Weights of a small GPT-style language model, trained from scratch on English Wikipedia.
Size: 8 layers, width 768, 18 heads of 64 (3 for keys and values), MLP 2048 SwiGLU, vocabulary 48597.
Architecture: RMSNorm before each block, rotary positions, no biases in attention or MLP, untied embeddings, normalized queries and keys.
MLP neurons of a small language model. Each row is named by its layer, matrix (gate and up: input weights; down: output weights) and neuron, and shows model dimensions 240-431. Each number is 128 + 24 x the weight over its row's rms, rounded and kept within 0 to 255. Numbers have three digits each. A neuron's up and down rows have the sign that makes its largest values positive.
After each neuron's rows, "fires before" lists the tokens most often just after its 100 highest values on Wikipedia text that the model never trained on.

L4.gate651:112128118121083162134105137141112138178158144122131123130147102112154110147122074118115143136153186122129144111136105132090132116129189112122126098126082121166108153119121137155117168135144169145132139140091166121154108110120151113126174145183089136137134150156085129182115149128121106120119151105119132140131139157166097110163134128049135145135118143110132139096157123102101116165088093104135131144131132161152110144114131080128153071118115136145086102109105158139111101078143130117143145175137113132135112138115097107120161141105134123109146117123156140160106101128111130126
L4.up651:117123151158095163131160125104121180174139108128125133073127116123110107104095129094085143155073163119151131118166115150090125142106128085111125110170142116112175122110148116120115236123130154125136096134105132150141096125113130136119110111124125109155128106136124127121095125152151155110117119132125112136097124120112133129140147145124150143094106117133146074113157120133139117155104104138117136114091138111143118121112061125112101136149168124149099115129084158081092136149118132104144114102126138126107124158118113105142146114147131114127152184091147117140144165136124131112
L4.down651:136105091137074120102159109144114140155173154115164116132150157128120166102157084117159154084114127155127125162121130117140135117129168170148132142129096097113119130095143085167115158117133156071150146096134081089120111127129102111124103165122143155123147155063111121157154105149121107098131118091118123047152174158140134150135079145140099129146131139157101115125172122117106117140134165117117123120184134108142143120151130133099105117146143148121134138119149134112144064125123150133147099127129110132083110131117112103135152131150142087109163102131129145151166131091110116145
fires before: ".", ",", " of", " and", " in"

L4.gate1636:194124105129109149116127112129145152143141111133106142110104162114127132120128084069127155114125107140110126155180109078145148098151171137122118132102117154156129099115147112101133104165168105137128123144108144169129155134145086167161107104128153132118096108177153150138132170139138148150132131141130140112139112073101126119159124140146159136114124154117101174145169147134099120117131107096114112138090118170100158143121117112120101160106085109163097113104136130138111127146110132148150145153155139098091120106163099128166156137179107106146103143159135122106111098103160118134
L4.up1636:092117113156140132127145151128130141125132154128070158106164130096140118128131104126103111117145105134105110144125069100163144108121131106125109146156158151128137174125120056122157111133114121131147109097121136159110096154139136106104159122140067093107117132146130113156140122110129161131119136144101110155175097137118151129125128161159157149115108125121144173141129133112156115115154152073136118100111120140129110095095118153118101152121168139120142156182107133133151124105077189120124130113153146123152128097075159135115125165087137121105114171134121112141157106170089106117
L4.down1636:085100134117113149092155095100147137127089142154139136123096130126147182148109104131106121111122142124104153113117113122129103090108107149130101114127155119130138124117129160141104095189112077079135095136122134137156100159081151119137180113102135109127114165170155138161104115113085153108147113099104126207090100145123135103081097161117119103125127174153122138158120134130104154128100141123103150118123137113130084149157113103153176113084191111127136161134130139129161149089096125089131102173171141134164120092132153134075137101118129054148077124127159149119143138105091127111
fires before: " |", "0", " "

L4.gate676:115083102146119106117133168133051141133115118093140150118129092131144154094170100132117138131104156054118116126117118165176124141107083105116108123117140127146140106125137120115132163170157155141091078161143142178103101122119111105105124135127113141205137129140122166138105113160135135118118125143122115119123135137091196132091148125162109114136105119146121118160115127110166132163142119162130109127125137137146106128117123136155133146119084104111105138144092150125118132120132129144140154133105139156097175128108102125178158101127140139106164185106162121120116117135133130147
L4.up676:109140167136184089117126134139122137094101158110121148152148083157123094094156109108164127120129066149113148157119130127105159111142145093148116124088131144093112124131118159133086149135167088139106111127140139149116140123104126155151123117136120156130098128116130091117168135152125141161121124106141118158140108134138100149154127140083076089135076127136109127128143129161142129106113131107091118159056143099143152154142172104125119100116161067126137116093090123131158129090177116148142113123137132078135124124117098147100150154082146125159109085138151123151111167100081113117
L4.down676:127118138107203112131122145126109127130138125090118126152108079130110152111121131123167133107162115181106136119100119160108125107173133154096118101147125136124109116136182145129083128114099124143162144112159193155150128129079103098123114109131123174138125137125119170123162140143091098122077119148145138135131120172124085127154153127167149138146092099089098156156110155155065115134145130135134140132118142134142140174135145101143124107155145124151130127135038135113124106134139122140122175099130137109135119120138113129152123129065162102141124145180121079151112088121102148138
fires before: " |", "\n", ";", "."

L4.gate1248:097119119128097154122121151122086124132107097156158115124119146088111128171126127107163138128100121114131128113113143147112142100154133136099083121156121149190124098176111141132110121119123166177118093114108124124151131128105101159149104092149151150139132086142082141096098123139120164128147141117174118099143132120148123116145112105159163151177106112157129119161103112119159161123137079116121115122137142178092147121139105128156122131120119150133128146126156189143143118153103134156139075150159159139176131130147130174150128130079106130134138097112144157126124149146115126147
L4.up1248:079107144186069126160105132105127106133118147120129106129162105120136141094088153097051159085100138091108139100101141128135112139092127139155124110115116172131111166135130130141153105151168111115164148160153134060073068147121103101135108150157128127132118153125144144114153126131176135177149074146131110165109122095090115156111127108106148145165147134137094114109174150145125098115112122138161129148134144141134147146156112163110125119119153138120105092147136113159146134128103139100126115145139201126094137155113149147113106158110087133112140206131110158179126141151114096150
L4.down1248:089174142137087122122093124154115122109130149155139161126095099097094142088096126122160104075120146123117123133098143160205111136116156149114166160097146151141125153124083132130180116161148131139124146136193152125099104147123102099130152131146157141114154135120094117161161104112094140177097073158119116119106150113126138178128112121143074136067159132141159109124158168120095163135138152137102114127144147135145130119141121137085107152154131076152087130122171119153112120109095125153121106099084173117118108085077133085174120085123142084096188123110111135164072182077101152162
fires before: " |", ";", ",", "."

L4.gate1530:103100124145076127159162114134159158155109148134154103121124119142126134114119133123119093141109113130143148086128087129165135081142112127125127126147112146141122096102073130135116120086110156124090124121126113175160113152136167157161124146143128150121115139117134133094106094123180114110153121087136138186130122141095119134099119167184100136141180114156089115114140134108117114123112120127118081106135096137131151140140104144116146136119129151115108088116130136156138113118135132122110110108146138083136094116140118082120124101154087106080158102099145123122103088136162133134
L4.up1530:143092105124162094136106134177142140145149131109093096132122085134156174137105141090129096114122149120144126136110130126106153128157107130119116094143156127158140144118148193155160133160106134126159168102135121125159062129130101151104165101127123127128147132105110105113114109113117130119120131103131179138136119175144142187122112127111134123089079100127122150165147113174119121127143144105090137125126159126121129134174126152111095125126110115137111124135155149166166130137096075151127154133113095111107119154141137126110122144121149150116186147118118126138146132076170129129
L4.down1530:105102155113128131138129148134114111166163134116142119100137136079107121152120129164082103150067097136128124144134125149119086142113118153089181138171152129136123140103118127149135108121135152079135150151139118149088145145141121127094130086116132110119125077147141125168134156142101120129113103117124138089104064140123179141126098098111132113144160121112122132108141153107112137167097124116140134139127144148144132083131101133162148146142114157126097106139137085115122115137105137126102164146119099103099102126157170077145135181117118087155112123165150087133190123093069119104
fires before: " was", ")", " is"

L4.gate1149:126061133108154146121108147071190143088144091151139150108122154131120138119095134144147101134117116117104159123142128115140172148127124146141121102148123138127103128128147151142148098080044139132093137154126150099090040156137116105119081103066143153160123151124123176154149067096116132100134096117108153186109103107102127120095130141133083124156112074125141134098098142120130144107151140128139138130136144098144115124178146137112160135113120112134098124170131134151132171160132145117148096194150136122185144132137118110174095112128145127180117111091138172098137136105122152135
L4.up1149:105090129117141113123129156128159127115133095114139090117112126135141147092130142153128104149157116120121135132159087126126171116117126166125133073156125132156137163154118143150154138077128138158099136143124135164074085111124142114098099092073122119158130147142124136149147114107083136116196101111146142162096140167119117113130159098166081108140114093136121124141083165138139117143150149065117164114144099114143127102147125134119176090104153112092129127110158183117083142177146138152137158129127149119147163125130098138134103128114132158150082135136120174109110119116140143096
L4.down1149:118070115127170123152100148122131136088096119134160159142119137127093143118132155157133090155103109128157144102090110192154187161115140102116133125130097143091145091156108134151156150100135122111112109171141146148168146105083174116124084083111080135129144156158100187152103157139061150124114111125136117186103125119102099109120182091133103149113121077124177115181155169153119119155114185134130124119129115097122166172125146117145139152102113138124168138182112168133113097106134152118100139105134142098149197155096139118110104137100152121088100152135141108127135119109160120125
fires before: "\n", "-"

L4.gate2001:140134137123104138152107157191123095139136139138078124114157107124095151109164187110126146104137076113132173114146084114125121118110107135148092111111150150122152127120141109098096115110119101167122100154137147100103067114159170120095152127108136100120161154144139135109142080120119149174171118130093128114134182132103108143141153154134117129123122158133119132143139131108138148098125129130192135139159123136101141089081083160099138151120101140098127072148089137128149138138159119113120104132117110091140135168094115136144157071124152124166114129133098143117089097111092144137
L4.up2001:124130131149100146129165172112144140127137143098130135143143073195096154109127173102081115077138145125107155083136133153148140170123107136104123156112147143133172128143140142116144110128130148125135124136117137125136112143082110103131105128099155146122131141104101119143149105163134101156117136149122126121182144085159141132142123110188113148111111110214124149086110131122130104135109152107161173093172086141131092118113098108101145142117169147111144135137141134137149143115137117096131090136111143090130120069117122159168145124114116146116075106135133135143106092148117096103
L4.down2001:129107160119121155093175128115136132117139147146071116122131115160136136174136135126143128183110094129125122103121084159129106123158123104139113140150049147100113162122135124133156122105110118140134114149125155154144117104092091116130142128135129123156130162145130155108097089164178108160158189153116119165132118174140100117123119131147095102078174147165126150113113113093135107132115149114161146112077164189127108111122151120136154145140149120143106100137067115121115114088123135128123105121118207106156109116137162134167133094124163072153153139155102089139147135107109132121
fires before: " |", " of", ":", "\n"

L4.gate127:152149127135126120133118147105161105103129129128130121116088122104163143144149108156158146128154119113157120140144091136187110088123139118122096077122063118160130166124176080149100126112137152115125120117126100128118106082121135150105118139126150109125135124117092133111128121106154154142123107153144093153116133157110103088151144123146148124125181119158153116116114146140114123110122126130116099096183132126160130104079114134110128123092127139115085132112150149144133131101164128134129131111111120164141112102175146128120158180155105130136139111145129136090123122144123129145
L4.up127:132131123187150132118090177147102114140131139125145159144105120111104117146140155151112144123168112147136154123159124130117150080117151112131088121081137112135137117181129115119128137115129116163101107109139100144079126108106133111159122118135170140122182127087171117129127126149176128138109124156100137105130156150109128182133121151102104096121180132120149162124093120151175140068140150142118130149112109120125108092115082106167130089112100083158121105121151112136123135164111164128171119142107090124131103156119150126117112154094124117140102107116117156093147143148124177144
L4.down127:166143182184109102127108130144126131143181154132115124106105132142177139148145090159087113164138145149084124114093135156150136104137149144141150109116114135126156151138137147115133130152133140157098101126161110133120146082104159133165091140176147175122116141094142134060117097184155151096161125113148098175153164118144144173141135174176109117135182132143140119100110102131079149088136125155158155113162109062152123133108137178138116124120110086133140116126169159133109135124049079124161157095094108122143103150101144158138157145103124121164134165115146150136119124149106107141
fires before: ":"

L4.gate979:142114134107116130134162113058133140122154139146148142091113133145125133110116117146155065123171105100106150127115111083116132073139143134118142158142119140127153116161127113130148111132041122153126149137131137113129139143115156169126106115112139121184102134120176113145120151125126158130099143119191096172163137127147125152162106182082144164123151121137152119141114070125132128130120084149105150115124071178126176075132133139123085130157136125108075121119127074169143130128129207147166099119143104098131137132092125106127114121151140163131131060128139135126170111155087150129
L4.up979:094119120144160152126125091117133086139150126178114139084123180116136130118135132110118081148100181145124141170100120105155112096101097140151158129119137117120155125065165160108122127116138144160126156110120101089125085133126136120110115129107129125125112166144153094136141122135141094177102109104171116175125115152115100093091115090102141140157112137151070158113123160096163106149095140093126146074125054150115111149118154145129115165137155110163106136171144129099130118086152146159127116161150137102111151132153124152144133121120114129082127081107118161131116157127123178101
L4.down979:134137152108137081118145108111135150172157141158167115113128132148124142133112140182115082104121151125146135123142119109091129133078102115169108184172120157121086121130148109110135121092143124124126139164142101131085111163133164149085126094121134148115089111134147129118138135149127110154109111108138121032137126122137115130108122123099122145127124110094117088112125136110112146143129122150145135121142125156153176100145147137111120144138162143073145069158113112094142170139124139135144109156121115127134113132115102092100148160144131125144139142112137112094099118138109114114
fires before: "\n", " /", " (", "2"

L4.gate1762:118140161146100139105095117136118140100120091123076129155117101102133107134136152121126127138126157108128111180133144173161088175137152142133126168148121096160101121107134091126135130081126135130107149134171129146158120136116091126115086085124139135083133072057101134100089144129155134116140139130176159112134142122101121097148144134091157086136157103152111105168150098118132080123168151168096100127112117182153140118155116164106127151089126123131089092122158147124143125153098129060141096113097165129114118118123124161156112134111108143186142154122107166073134127116153139140
L4.up1762:168122107129144090115138153151119122131099112164122121160151161120106093143157103095084108137126119128148116126117145127137146123116124139128156129161096133123119131105145140146106154129119144139130121115134149105106119140114113187172117140143126129089122143138117120094106130165124143114134112146160125133106159133119134168136138166126121131152076088141101181089143132115120125121111160134117141063126113073110127146145106134146096065106115087114135137155138151150106131110123134134111082144131114136162164114136146145128108117132120124125174107139114096092107135142128116165
L4.down1762:090107122142164091134156180117068162153125110114130112160127093105110097100115054097104156181138141141146133117093127104093142110118136181092171161099143133130135100098169133170100103131145129088081123103162119117129089133125098097129127134121116131118102158140161129116118118123150163106087125130106112130134129104168148161133106124125150141159112106117117106145161147091077128113129118108069109141117107147132149111132112104109139109141120119110179153160121154123089118138131087099079126161093143143125132173153126117141151197124159115130172134115104090126174156191121121151
fires before: ".", " in", ",", " of", " to", " for"